From a checkpoint of a small transformer trained on Wikipedia: untied embeddings.
MLP neurons of a small language model. Each row is named by its layer, matrix (gate and up: input weights) and neuron, and shows model dimensions 128-255. Each number is 128 + 24 x the weight over its row's rms, rounded and kept within 0 to 255. Numbers have three digits each. A neuron's up and down rows have the sign that makes its largest values positive.
A block is one neuron, or neurons of one layer that tend to fire together. After each block is what it responds to, as a language model described it from the Wikipedia text at the highest values.

L6.gate223:145125123114144107148127087143100127180148147123181162115131136097127130120140118152122139138135164106139128081121137158175131090166177071170133173140148119172111136118122140107171143126114117124145144120129142107147145149152116124094116094113133131120141124164118119155074118145118165105175127125116090153141128116079114106109165181128115090137099172147106154136142133106104107135089
L6.up223:168104100104138083131188100137082132134161142104173141123131106115141143164117122150116154136172135141128118134143124110147145148152149121132162134179142131164119150092130126102115166126142126117123165094136149104154141139147153185149117078114105142089101148140114139152102131162122189114140120147119124136136102116112151090138150139087137114126148127120093112153169108083113126133157
L6.gate805:122164095109112121151090078164174122117106154139114124126088106122124159135133125136087140156102149124107116165115161162136097147138121129163157120111122133157143121160124153128137136118126116136108151170102134081131128112175122119082184093147122130120102131164146087139130096127142093135163141125093128121119135115135107144113103184127137101110070176176142103136145108090168145151127
L6.up805:103147101158122157123157093123114162128142116143148110147140122138127099098147146122137140131108145131113159142120141134125134114166133115138165113130142142147146157116125143122123106119122154163134094122092148091113095131147142142157101111113087146129107137097130137100142129137144112090117173141139156114078169120114135123142111090125099149159125106071110115113149102132119148140126
L6.gate966:110102122120125174139123094149107158124132098162114115113167132116102127084110106124107119096118154123060140199160146127143123170125124123109071146082136107123143124110120136136187152175133126140106083133132156159101122143118112112068145118149174144117136139155085143119151117140125114140118125139132134134115133130134116144140114151126116093151129141111094161139113124165134130133117
L6.up966:129128126142135168125116092157133111125155138134163132114127105102159137126110118096152111090099136093159137130123131109117144113153107141143100075146147166098122117118138084111093157144187145118141140147111120150120141164114160105113135143067109152154112129112108128148101127075105071170156172135085128111147130148136174101106113082141154159128129136125131151110091129133143119090153
L6.gate1085:130116114145152171112125142114163079138143141112127146130087117121107132125156101164147174145094082155127128133190151150134140121122150123171107080139150113187107161153107161144130115127140134092105156146113090109138132143121134141108159134144114168124090122110127140108135100177091134154102072149128138187144149131123185138128117170146133106175146116139091138089145116112118106086119
L6.up1085:100072158164125143148112156122106128151102125083114144147133155175112101132110056137084161140107125124147084122123169145136106168119137127143139089156130116106116136130135168158104111133159098102136116158084096140122113140131099143102143109124155109101129115125130158106119108165138138122110119140134113141119128115115124136080129138090156103118140110099131138162130111087153109148111
L6.gate1236:132116118158115102160112124127123123160153133140137120134134130105139148129166132116104108157128122093128159097153183179166175157123095137149155148110120126127158142113136119147116126124135142091149146115081111089133133107164149153049144105137096101133103141148111140129125113164153129138170124161077117116094139129138134176120100145164150112111102102140153099118112138138107121116142
L6.up1236:105149106084106116121126121157160135148114124113138105096171096142117141118118120164110105133151155112200152113132113132151118128145129139123150086121140107146122099195145138120156128122140112138112128103108162092140143125111118083115137133127123136172181096104142126126122171175144157113132087125076126154127141137121128127124150183116126148134133106160126046122074095123126132153136
L6.gate1437:096133122081119082146125103075116147132131098122136108148150133096121132123137133138104143127090151136128132111145142119198128159108147121147156172105097140151152095080147123178120165142132091139108105174116097115133156119128137107067154135147123114110116163152127151125109157100138146123126137117126115153120142124096143095142120142135151138134133154126120143136090119132136138108132
L6.up1437:154120154138144166095118076128112103115164146143144116127149170125138171120118170104138103121154158110143131157081110160160122133108107163143153137147141110106116132155114136106108157127162097154123132130093109120147146129118173162128148125117084164110159125148103141133143117130119107128139106109124108121110173102130097133097103171125124138107143153125154113145135143121108115171145
L6.gate1492:113119147148105106111127114113082140113106152119091119093119149139123141145185159151133101169139124161153094136167117131086151134117122132136142123150197133123108143147111156118126156118154130144126143123144103160155118130101109139113191103098111129080135124099105090126104120110154152170157112194088120182139133096131147123131105122140158127136116157121122107122127119140121137132147
L6.up1492:114157115126152103169107155082099119107133133116101109145119142111140152148134092099106116134111179150130173093152179145089120137120111098092130083083142119138182134111101138125133148129119135132115184137114107161156094138110148111139153144145118104121130137129119093134140179131170139123103150160101095117160110111169115116123175139132137131129104184084155137124135132110131124159112
L6.gate1976:122099142124139120124079127126134153153140126118159124147124116120129091096130116139138116141151164144108127110168121146140128109119124157177150151107137109130189144147125117150158155129143130062137099167108113092149122119117158097107137104095150142158162117144128099147142106150178131102098127149137120109088097192064134176108109148110082106092100117115089124156140086106194129117144
L6.up1976:143129097111092116093138152110117111131076105093142117119140095154178094165155125140131156145102184133130107135138165131172132142114118139145175149104142113127143134127154151142117080133155151130096119149121130152118128111153135172138162089100077119145122136114108136105089114153143095113148108122144141194096151123120136143100106091146111158094147131174117169091120092147160098134127
Responds to: Mid-word subword fragments. Short word-piece fragments in the middle of longer words split into several tokens, like comp-il-ation, subsid-i-ary, disting-u-ished, consol-id-ated.

L6.gate190:147146131134117122133124141117128091145126132101153162108148192129167158142129122137167155111120106136133168112122157133145150107073107143103099106191146099104136123130108124131142169158129143115107107109152121087107132168105111153117111145162159101120140101102128107152150138112097095148159159151128134152157145143141150131059104111096147113106113097095140123115098158113175179145155
L6.up190:115146170102127128110094110086072149131095126157093109120096126174167127173124137118144130146116128141084129111086115148123168118110149125165150127160102176132134064138102131159155113145164109157136116068101127146138124088151113080174130097125075197080101149146097101112105104127182125121095117168126172118162141143103144120101139125137112138111135159140099106120101096149164161134133
L6.gate281:170093144138146151166134135097111120127122144134121108132136127101096158146104145070165134130116153098115112122134153123141145160160136061156175143116126097134115128163098162143138105102155149078133123121115125122112176136150161123109112115129170135087115139150118139124083148120111137118155091125141123087150183134138142146129110137123119145116177187129132160125117119116164178129110
L6.up281:150115136109173130143184107094101079128125150137117137089104077106092128092097110112160114140153154110091111116140178150133136187174166101131179114094093114175142127128127095112114096134154128127116174121127128158115131132150133097133220118154116082121158130128098147132124116142110139141136131149105120148104158145132154130124091102178059173098141155117102127140128121142128152104118
L6.gate520:107121098106139100094143111139132120115117121145117109127117158125130169126092096128123151164126140108102138111149129157127129161118115136118136114074135122138142127152113145165145153150166088088106141136088136124129171109134138126132123150109113163136097141146107120159100110192115130121158094120106079145120135158155152175090126125170181089149144167156074152108137099116135145135092
L6.up520:142119116125140120095145128104064121145158128142113147132152121127153186129097121097132155153124148127120117115105094133097146168158146132101131108110147091097136101157142145174122127152155133092121128102104144117113142147129146132159173127111129119092136141123109110099117088108112168125160092124151141129121123113109120097133180144120143099155163140166107154097077138100115137146127
L6.gate876:144150163129128121147116124167096102121098164123134150134157131091152110136125137123114122156127140136094153104118125094163115090127141117189146127095156126129136120149105143108155105160146143110120139116129110143112150170115158143126150079133159118108100172157112079132137109149169148163102109161116091106110156130139133128111124132148160112114141124119108142086148131119108171170177
L6.up876:145136091124126150135134141120131133099095152134155134093168167103165132122080125117147152136119152126136103126137130162131123131197128129113122173097101133156150158111111152135110087167095164128143151113121099154170140162149153135097140140150106127162152117150130121147139126120104150118110129144100078121123130093103116155134117180152142161138117111130100127097099127096165150157119
L6.gate1104:102134129133159151067140145134112097108124132090105113120179146130148119145103117141131178123121138145140122133104114128174154134113167146139144123099119163133140126143124161110102175152163102106138128121153111192111120146113113101102128141147119140156095136120074121121090114127116131139127110133133118104084117098140094112086195151140179093126140083162058144096141125138116138156110
L6.up1104:106157128114139163106124155128131120174145149127105156122117138107128148144106153090126124131154098124100110094108079113134166145140114150134140094136148103097153084129139136154128160099115126113113111102131123149117155105139128126142165119117094148102105105069117112148127131141121161166121144104153119125119155142137158145087128116149098121173135126116136145103130125123109119142108
L6.gate1407:145155108122119139076138170145110114115164116177126126107131141086137086126120146097133114142159116128146160142167149131097166156154118120158162168119139115146108093146066116170129172115134191085121115107164142173124148180100134136117077116120119155096119106170085121138072125122147143167112107148122155137143123120160110123081107170094120094113134183128128121120124131115112122128100
L6.up1407:076148154126172167124116116134106132102161085187156157131129106099107118151100099114115131141158112154140124128114124114125132127156105104127150099153119104166149134103122153113151186104119124113121170120135140124159122111097109166134152114103180154144116127128119124160123138128141123155141126129159135105143117140104127132179145133198132125093157171142071109144112112125118097129145
L6.gate1634:141087125149145129102125124127098115141126077112117132120176204177175196162102150137157123107143137106123128133145110132165138165092150070149143093138125111168138138107118143136145146148126175121123153125160152155155154128108140149118123101155099126196130113133133115171109080106119099094102123135109127138185129130150152119099127136120169090149139140149132124115124127140131126144159
L6.up1634:140122121096126083116125115149095139154132133139142137145116097138139114139136136116140134126103096178097138121132124094121104134139125133110121170138128167135142077119117132110166128118133158147104171138144175159150115129171115102125079160136118150108150153116089107132117116115178135124083133136124152152095169178101137116119144147113152141158143144116159141120077091147106173152140
L6.gate1693:153179101131140082134083131105119106130164133154165149090151147091132142128110129164132117131152127161190169155131095134122146149148135134161112133117124117142087126122144161127174125126178119106159108106148120123142140145134124141126091096159141122116116115160101143155123131151172126178142125144152112147150142145121143113134138136097149139085126166166151117124106074128155142124132
L6.up1693:134153099093130073100122093142108110138096135116141136122148123105104122097107129134125125162133149116171101134126119141100118160126157139155130118145124139140116121078115126086160160125129122117132193120119145079135114102137142144104105106149106152171142146133087174187103147144135147105130162099101118069086104122135130093127106092125156130138133144114179067143143110137199104105109
Responds to: Wiki section-heading markers. Opening == or === of Wikipedia section headings at line start after a blank line, e.g. "== Reception ==", "=== Plot ===", with weak hits on table-header and infobox words.

L7.gate622:125149137103155157138168103162109096132129118112120153137154141119114162152136144088133146142088114118113087114129168126127145108144090143138129135135100117128158077134140163164182127147124187155114128147142172175076142168167138109159100118127133131110113128149122100139102122112158147120098122124127157149139150099137138121110081134096186154107146142115111126107134176127087152135104
L7.up622:122142159114149159129147092179140093101128134142137177078173112112156143137154159144141132130109095143064136099132143161125153149142089160145151118082088119132105090140137126106170105119104130178120118107112129150118119129132117187134109099096107084128065140086105134121125135098130113153163109116146107054171120147108113096090083136090165111108145139096095131068131144102131133142118
Responds to: Wikipedia section and field starts. Opening token of a new structural line: == of section headings after a blank line (e.g. == History), or the first letter of infobox fields after "- " (Campus type, Official language).

L7.gate1679:139076093135153149121126128122141132090113126093138092155142120163161144127173130115144105126100142119170172138118061087104134127109158104114136117173139095124175113088151152137103139152104164141147158131121123192172126136130136157123141171098131128122139114124104129125102090092133132117105142103161109167075141145120174148133158131152115111102132117127081157165115116167129166124144
L7.up1679:126148156131127122141158109075084121124111132146131148160171137142078086170149147152106146174145111123127128144080127114123132094110119149118120152134121155106153084131132146131123148092155145120126078127146137154113129142115139119165113096150140139119132093146139110116138114154156132116139115124113157171173134136147111140118120116138116104129155103131160104121124122098151131126169
Responds to: Mid-word subword fragments. Second or third word-piece inside a word split after a short prefix, as in Med-al, organ-ization, im-port, Aym-ara, in varied text.

L7.gate2031:099107112170141119075148122116132118107164120102105115119135138133108131127188137097150154175098117157152148146122177135124139093181128123103175136108120143137137143112103148155160137133130100143131109137136144119122138184174128135075116166111119135132123161134144171147099119146130131103114159133120153126104179106134122159134151140108141143137158193111105138120083154138092098123130
L7.up2031:146146124175160132089096123175147117108140141116153129114141117154087143164102107157117140156114150100130135122156149158134116097139122151138125166110165125132149098105151144102083149131135111138138130122109142124095144147138124151149115118102141147137145117112138160128101130145172064117133140116121093152129095111127127117143106139131159125115158128129104134139147142153148124085179
Responds to: Mid-word fragments. Middle pieces of words split into several tokens, e.g. resp-ons-ible, cons-ist-ed, part-icip-ated, with the word's ending still to come.

L6.gate355:116087150149141171107117114158140128096099083132117079088117114137166112149106130139145122094085152088136142171119114171090133153119153161077127112093139136137163137143126104087120137127141150110116161138124130099113144179108134134129112131093110112168201107124165110151101154138105106113126120109116143171108139096127143139128087102132154138133155160123126114154105136151123148151126
L6.up355:117141129084112102078120138153091115131040166098146140105136117125104153122125139127175148104133117160150137095074087122136129144088113101164108132115134119149166122084152144120120142107134167120122083135105113124133133122131196173111136108096096092116082104109103102092090108156090108117144084124113101147099157098098112113133122137127139174128083119150118146096130156126132133113114
L6.gate550:127136140189101131139113127147127142143097115110135128127173136152124136137105098127140107123111138085137116148132137128125134093144109138130112168120149160119124056154128153137119159127140167136121098146134118121119142111119107134061129155130124182134107125114093137162119134099166136100119135127115128106113089130094142183098123135097191074119141091106134106157111112134107198104160
L6.up550:122077177108144115159178103109103138149144116129083110129130159146108128126103146116109115088139149096158154166155122097121126163126151173156116109102102115135136100102130155149112139088100158146135133119131182145129150123105128154082126124135145137122131151147084124122128152093112127164133104140115130125085143136107120091098171119138140103135115131128099117147164111138126160118143
L6.gate558:089082131134137160123127145117149158098142087119159120124107101116143137112135157137125093165140119116106084133147148111159133129047098101116099153144136098103159127107087139116140154142158154100109140136108165107092162159115145136128113157124098125140120133164121138137073090111145099150150125118170135115181150117143160096116132133116130099055121157084125100144158102126134141112114
L6.up558:079133122111102138191136102168146127146153156120110144156137148138080155109138111161122120080142145122103128124059170098142074107134100135114148102134126151151165127127164173122104101141134137139123140105144112153132115153078131121093126155118111139137105154150142119114132147144168139149106123090114122132112122164116150159144136118114099134097139121121100166127146177108152082112109
L6.gate826:088119107152126090105113178118129102153131131123107147126150182136116136121103118130093135152123199121108126118088164122114125143134142184110135137091129116104117116121136125158162140113117163155125129136157158133150126110124174111098159150148099115154168126123085130164116113121191113136122118177147143136130129152147126140139126128137116092108148154096121092142115113148107100133154
L6.up826:135133143162105138115158112128095144116146126106157164136182124152162096155106110133107091148136093131123107081124128150096102107131082144145072137151134185171117157071163128109139176115157137142153105104103170124140138188116123119109138136169129106127162151167194093167090136134143165136145120133142143118125129192124167119140085129108122118114119133111138089136133123112127112087118
L6.gate1005:062090127143121142133159142113131132095113125132093145132117149123131120125094114129118165125111096125149157128117127124148133126130179119174138123148133158153139104128092130165103097121144107140089085160142100158154116145119096135099109143125149118123168150070117181128148116131139079113121111118120124100100120094087152152102107179132151141142163112093164121086133125124138128122114
L6.up1005:087114149113092140115162097121151151122123116126123118139117118107106185158131155128090109153124165113084173141090136084085126107116112144084084123137095080091113094128137166135095132058119160134158128127091137142136127116136161144163143137139110130130088149182117124141140072111139113105106096154168122128169148127123142156141146092125140134123157082142124139143139099174133150138174
L6.gate1215:106084097139126155119147155120111150138151125142145075171151160153133123154091134132080143080142152135133121113128150120132139079104108067180141151144133139127193141161132134125151153134152138180129145127146136139131135147133170138136136147099142126135151115126092123148087102115103081144117158145128122134128107159089152155142132112105106120121153152144106134112125121139133175114128
L6.up1215:139092151110145177093105148156174114152108088164107085147143109141126175160143117113141134140142112097086144144158108114143128111104124128133088144125113160166124141124175135092105118142183157125139149146144148117101114149113113109130112119104105155153160142115123134119080111118108072154135136133104092121088133099149089129137165107131129162138159132125166117134152180124096116089079
L6.gate1361:134115084131118167158110137111103190125113130172117125168171150150102103097159139121115132168153133140141103108120119134157112126103152079146132174146130133116158131141147133140150165136142114138164109123119093107147107104114116135100133119128117205141133139121104144123076100126135127150132129129135161172067102137079128140098119107185143110107107134131153121098132117109170140113118
L6.up1361:124086095134137153135140111167110116075114152112138091111193156185183104123082151094140080095143091165149111088155118133146124125123139101104130152150132126131141124101126120134184117114179112112106144148163138110087142123129114118110131110095159122153099124142125127099132164107128094141134119101118154092119134104145181090152096114116141122147123134120115112136180110148080102119128
L6.gate1639:132149127132111174105098116130120152158092113132127121135159103156142155166135154090124131127121119117140147080160148134139158129112119114152116075108150181154182093145138114095142118164146143114102105164108140118111138101107136135042122124111113133125105126093090130138104091113140105121148164080113115095137112127125149121141120145149123151118087169146134102135169104118143126126134
L6.up1639:159142120133140144108076097142136178149120103137116106092147131124134120157116136116133222098150140126123087131118158164107117107076134124166111194118095128151142166112143152141153159115130153149167121164101111126114141120137141101154177117128135140138133105087081171113074149140127106097129114128093132128172128126113100145127109141128116142104098088152098125117138151137155136133140
Responds to: Mid-word subword pieces. Fires on word-internal fragments that come after a short first piece of a word split into several tokens, such as an-s-wer, m-orn-ing, An-th-ony.

L5.gate126:095088123151167113178138170181146151120105132106097143144141158118138127114132117148106150133117130120122101080156143168131135137152147151100105165111141083155137127116115135133142119125139138100149152174118152159152155125131125120136126114108131195120069174111111122109148109138171119133138126152132108156138189115112153144121144150138157079097114118112142122128127137122087172113125
L5.up126:150132120112115114149142118139154095130140130146169110144133148128124111118119146123121130110139126128150109135123164124153158170154133147153104111129159181153114124110101093139107152144178156178099125191116094162128099116121143124091118097119119203100131097123179137133128126129142163184122111159175145139058133108115143128104123168136148143136140118107119137171106112171123163131140
L5.gate297:097102114142166131144120123106171164141140100129110106153134115134172110125130118165057128174081164105144131123125171138145157142110149129145199101146137148092144170132158168113155131148170135134162100128140139121138160144158126109102133113164117141165116100060140125135111130147124102127155145196126135116095106157129128102108138119142140098130102077125113098132108166145115105143153
L5.up297:167095115136113110136148158177081121069148121145112143152121138147132096136125133105144142143113119139095123151070136028130126157088143125114085126116137123124090116131118107130110109108121122107179131168117118130111096113148132162132115118171104131146142125130139149100105112125105133144130137150128080161091129161080137142122140146130136132108089153150120169119191127137102175100094
L5.gate767:075166108114132111122125133122124128086102078128101134138148131138141145145152124132098144144151092195136076123079114156143109122111138086171108212088093098121169118125114105124134113141160113135114105121128149135168146152120136097150090096126118125155111149106140116152114079165123129139125122086178092160138144097137086099117110131109138135132103139153131110119147133144144135118121
L5.up767:131123146144130108130147155146154134139144102115099118152094116120145104100111115131113122156130137117105116126089110106143140106124110132196102126161084137101123144149141161189092124116143139143119118148076146134149126138179104121117143137150088112135144094098145106115111098153119142116181117132110109124122134135123122151127129157137154098157079115117125076160147132173156136175109
L5.gate784:134158114149176101107100152133115128183096151126156126208075112124108146122129120119092111163086162139104126105066129130124125157127129098104146120149104143128107121144145132107132120125158142138106111142087113122089118150141131129120140137154110099147143099104104142121114137181075128155107136169107139133121135088172127113116114162117127120115119111156132135097114105144113163136150
L5.up784:137141125115104108158119119100126097126120164128122120151142077124140111118146118150091153116169114127143144091155118142141145138128117143141098137140164170172132068133151128137089113158166126123111127156142090157121106074109143168152142105110079119089115136122131151126143113131138099121116101094128112134098128150156116132142137133182126113184108097136067068096112129158089126162130
L5.gate1619:160109161116110135187110144148123116149184120186121105145115126108111105110118127093086124123141093135144114130117179156157110134139094107130148119170104097176121106149126099120111110141143151121110144108156133145149137158142158153128123104106121135141151107090116099137101135121117112158119095156141125141117123157112153128095117159129117123148154141090191112102074096098163147142179
L5.up1619:147119109112098160159124127115124115116165163121125112121140110123149096146174144174153107131112125138124141145108150181150132074137100058160134146105120116079124154114170130130150132110120150150079107142079135126151139117165131160116122149168160117118123093168174096137161146099136161124104108135123078134136133168127123119111112152111088110118135113146082109123100168110134141141130
L5.gate1644:116138130097105100123083086111162148127148119155136124079092150127105096137097126096153121134072120133144144123145144132155154130125153121103159144144148109129126125132133128108118128131157138106100156157133130100145157139142144154102115109136133137149142138162085096148127163168113123117160165156127079169153093096112116122088147150163124085093140133163124144103094125143095116099113
L5.up1644:133150057119155136115146134141134111133163136135135167157137087142163111132106117111161097141138114136129129158159155118129145088138134106150172156148157149125149140133158142148150180098136108129126154114114123120148129135113171155131155108141087115115125158133153131123121105121103119143161108134128139154124104112145131134153200149119137134155129084176070123098168070112151145121156
L5.gate1816:112110125117203099135116117128132130101134099144113135100128129128140138111153157147089138142075141095129165126123146131101148134130154113145167108157090157126168141123110152106155159096182119062120146119101125113174152129185116101123121119157105131131140192149134117113142109152093134125171159172155132106094155141092155125115141178184150120156098109146118132108102123164159106100115
L5.up1816:101108119146124098117150096161107123100129115112127124109137198146164106143169132161123107133120125156123155145134124101150130134168155145151100110136101157126176138106129125118081132123139120111136113118142127073142100115105093130169107123118151111152163137148103122120145137169133137120134168143160117065063164155121138127103153137126143146160108078116133141124111144127115104119103
L5.gate1925:132142126171161138137114122106141176113103129142131148165111149140135136136126151147095138150099167126137149105122129114115103109118128106116114119064116124090179124157138119144140148113155070101119147133114122115133142131139116137125145110096121121128155123088107069113142100145127093141171133115136098108125111147095130154154147167102141096172155115169106141101147119149102141145134
L5.up1925:168090103138127079112109157133147132101136158107173123110113154146110126148117158156105137125133109153136108109103128125142143158118116164107134146106138139141124179139084107123106120136139130126116110144132123134145152119119150109148145127105105123084149131130116125102131101086118116138156163045154136117153135161129179119157133131124108123123140150116080106095114065141107127135128
Responds to: Mid-word fragment continuation. Short word-piece fragments inside common English words split into several tokens, such as the ill in fulfill, c in commercial, an in Companies.

L5.gate53:136097128146111144116117119152167156098135131143123113158124094125136107167121152134123168185160105158163156145090143140154163130134081141146165156115092140205133168101175122127128141147106113169139125147128195160184121096112157146102073130110140126111139154147126125074113100107143132103118099139143143099106126144107123128103123137081115114136107127174121138139134129108105141123096
L5.up53:124128124122154106080121122095095116081158139122083107142106103128136127147137134159084154099127141111124162114132166094091145128152101140142145092130124147143098094128085127133143180106136156149116125167085122170153131128098152116159120145137093126131114201083112089126104111135134123149127124152119141126115137103119124126151152152158102134108174150114105106117128127155109149131120
L5.gate795:130120085170151133126098164122105136115102136175154129141089160142154167157156113130152101106097127103105104083100195139115147094113130131133110068099092085130155119129114126114129108174140156148139128165182111143106137152129101115113074148104140175107105172120138151107101102118122104149113100165169140129164137155096139079112113142106110117097139165105140159097112099132077115080117
L5.up795:100164134127147099118125102139123113132147079121118132130135107097130112106106074178103171140114120147147107161120133101173121121108126112124152125130147124119116103123139148143117162120155119166139125099128119160153152097145129107148135162123089117157087127102111121125125101133170098112162138135087101149098156116149166119122129108090129118111130133142133133105151129080117111148088
L5.gate889:105096136150148128124118123153122127106133126136156115165135137093145138164163133120155141118138137106113177163149135099120128109128164072116107170165065116131106123095113187140179133131125148102097116113124116138102162151121158101077098178150123105148187113137129115145115106100120126138168142126098128114118136143150113123116153092153119136147099140096162131134097123098128129125110
L5.up889:151100116143117141148088112127103145144138148116157137118105155141153171125130102122122090115150122106099117133127166088144120143157113102123102122190083133121105112117153097143139154145163104141135143172106059133118132167146116110161133136157145148157100124076141129124132170117146139091102033163131116139138125093166115138136127148141108144174131152119152135101097129127164149129121
L5.gate1003:158203150129106145131112137128127143117115072090149128169138135108075176119130161111135126117139128132098150157109111110132166116132095127141123114127143128152121095110077147077130136139126125138060127121134142135135128157136123120129148126116110143125110086133083155138141079135150101131129118092066138161167113107080104114094133117160153129125157130136109123092179114079145173153122
L5.up1003:135133126119141115159168131140141141127132117115153101106127143157136086126136146122159134133128119075113120147111159150114145162151153147178106176145140117175159130139121109136125139071104117165126114145141127166106109145085101152117119131142137121125134137111115138118159093156139115158161176105132166144097122120103096102106172128103142093121104152093136148121094133157150122151140
L5.gate1266:168182137171136139122128094166146114143137132102138134134141106113098108154111168096160143152133119125144156136148119128099129119167113113126136110142119140122100109113110174116151115097116120107090130159148139154114139116129115130155103147137106089147122131115093122139097148115119099107120102121105135152124102106122127159129145111131116101105163144125137064161112128149081138108124
L5.up1266:158107124128120191094150113114121156117161072134125128157129112129085144130104132135133152120101101123131147125140156159112122169143133117129156131120086126122166120099100157112175178122142152123128110141120169128131105155141114114105154155118074179105098100121138150109096107117119105133167109119087119119119101202122133129122165146122125145157133146108149128115144134108065117166145
L5.gate1404:095120182118139155138126177098129119102129156132127172146110168116137147130107098090147174121097136161111138118151105148151159098151148075137103127137126118142099137134102171095150127128123159082098131106179135124100170141087128116123125126111122150147127124121114095161119158184121107158115104134136126148140157152138124127117127121103160095137153119116121106145191113141126156163131
L5.up1404:142112099156133126160145184089153117144119113137119131134077121168094128093133119161121106164116154130157106117131135145127105133143141120134138131161112130103181175095081157153140127145113133153137117101166121114124120160140144089170157121093143098109099150146101118134119115129192134133135109130137140102169097090142082142149152157128105107100107148088112115117108123125138098148071
L5.gate1574:149158115136131106106120119105143116160145143146140094088109155098131116114164106159090146160116100143155133130158157105143180109122101092175139115159143086135126072150133149160129096098148128121079106139099113145111121148124162111091137102138112149117139122145072123154105182139107097151143099127109144114136128124051152124136118113109172138135134139092124156119113176130149134144158
L5.up1574:121126141154119112146119163163108094152153138129102129171123112100123141119112112124125144142147119136154120146131110163125127166145102105131087125125114148142119112132126136134161155141065186148162152088168112170163098126110111079134082134163180148096088159117125099109116127163143117152156115115125129122133139132165128128179119158123125155149123145143182131136131165166162092154107
L5.gate1740:103113190174137160136130150133139115169146123135127129144098133149147151165149145131095154137190114135125134098147150112131141117135118125145161122195110119141121110130125169139123150141122145169130165151163139145118141164105137196138077105132132163109118129116132144171112165141162130120144138139155129120122148143129130175087152135112155096128136175120148131138119126140115126102141
L5.up1740:057164126146108116102128081116140123148177117137148151165165125134091112188119127150166113113112170114119088131135103120099133122180135136110138097163107081152126131107079121187136147148095131137117106152127162126172125142137075116169097102147123087106133115118098092203108122164112100121161142150157136101142098156116126130124177128145112120157116148101143110125108132113116107082132
Responds to: Wiki section-heading markers. Fires mostly on the opening == or === of a section heading at a line start after a blank line (==Plot summary, ===Guest characters); weakly on " as" after served/serving and other scattered tokens.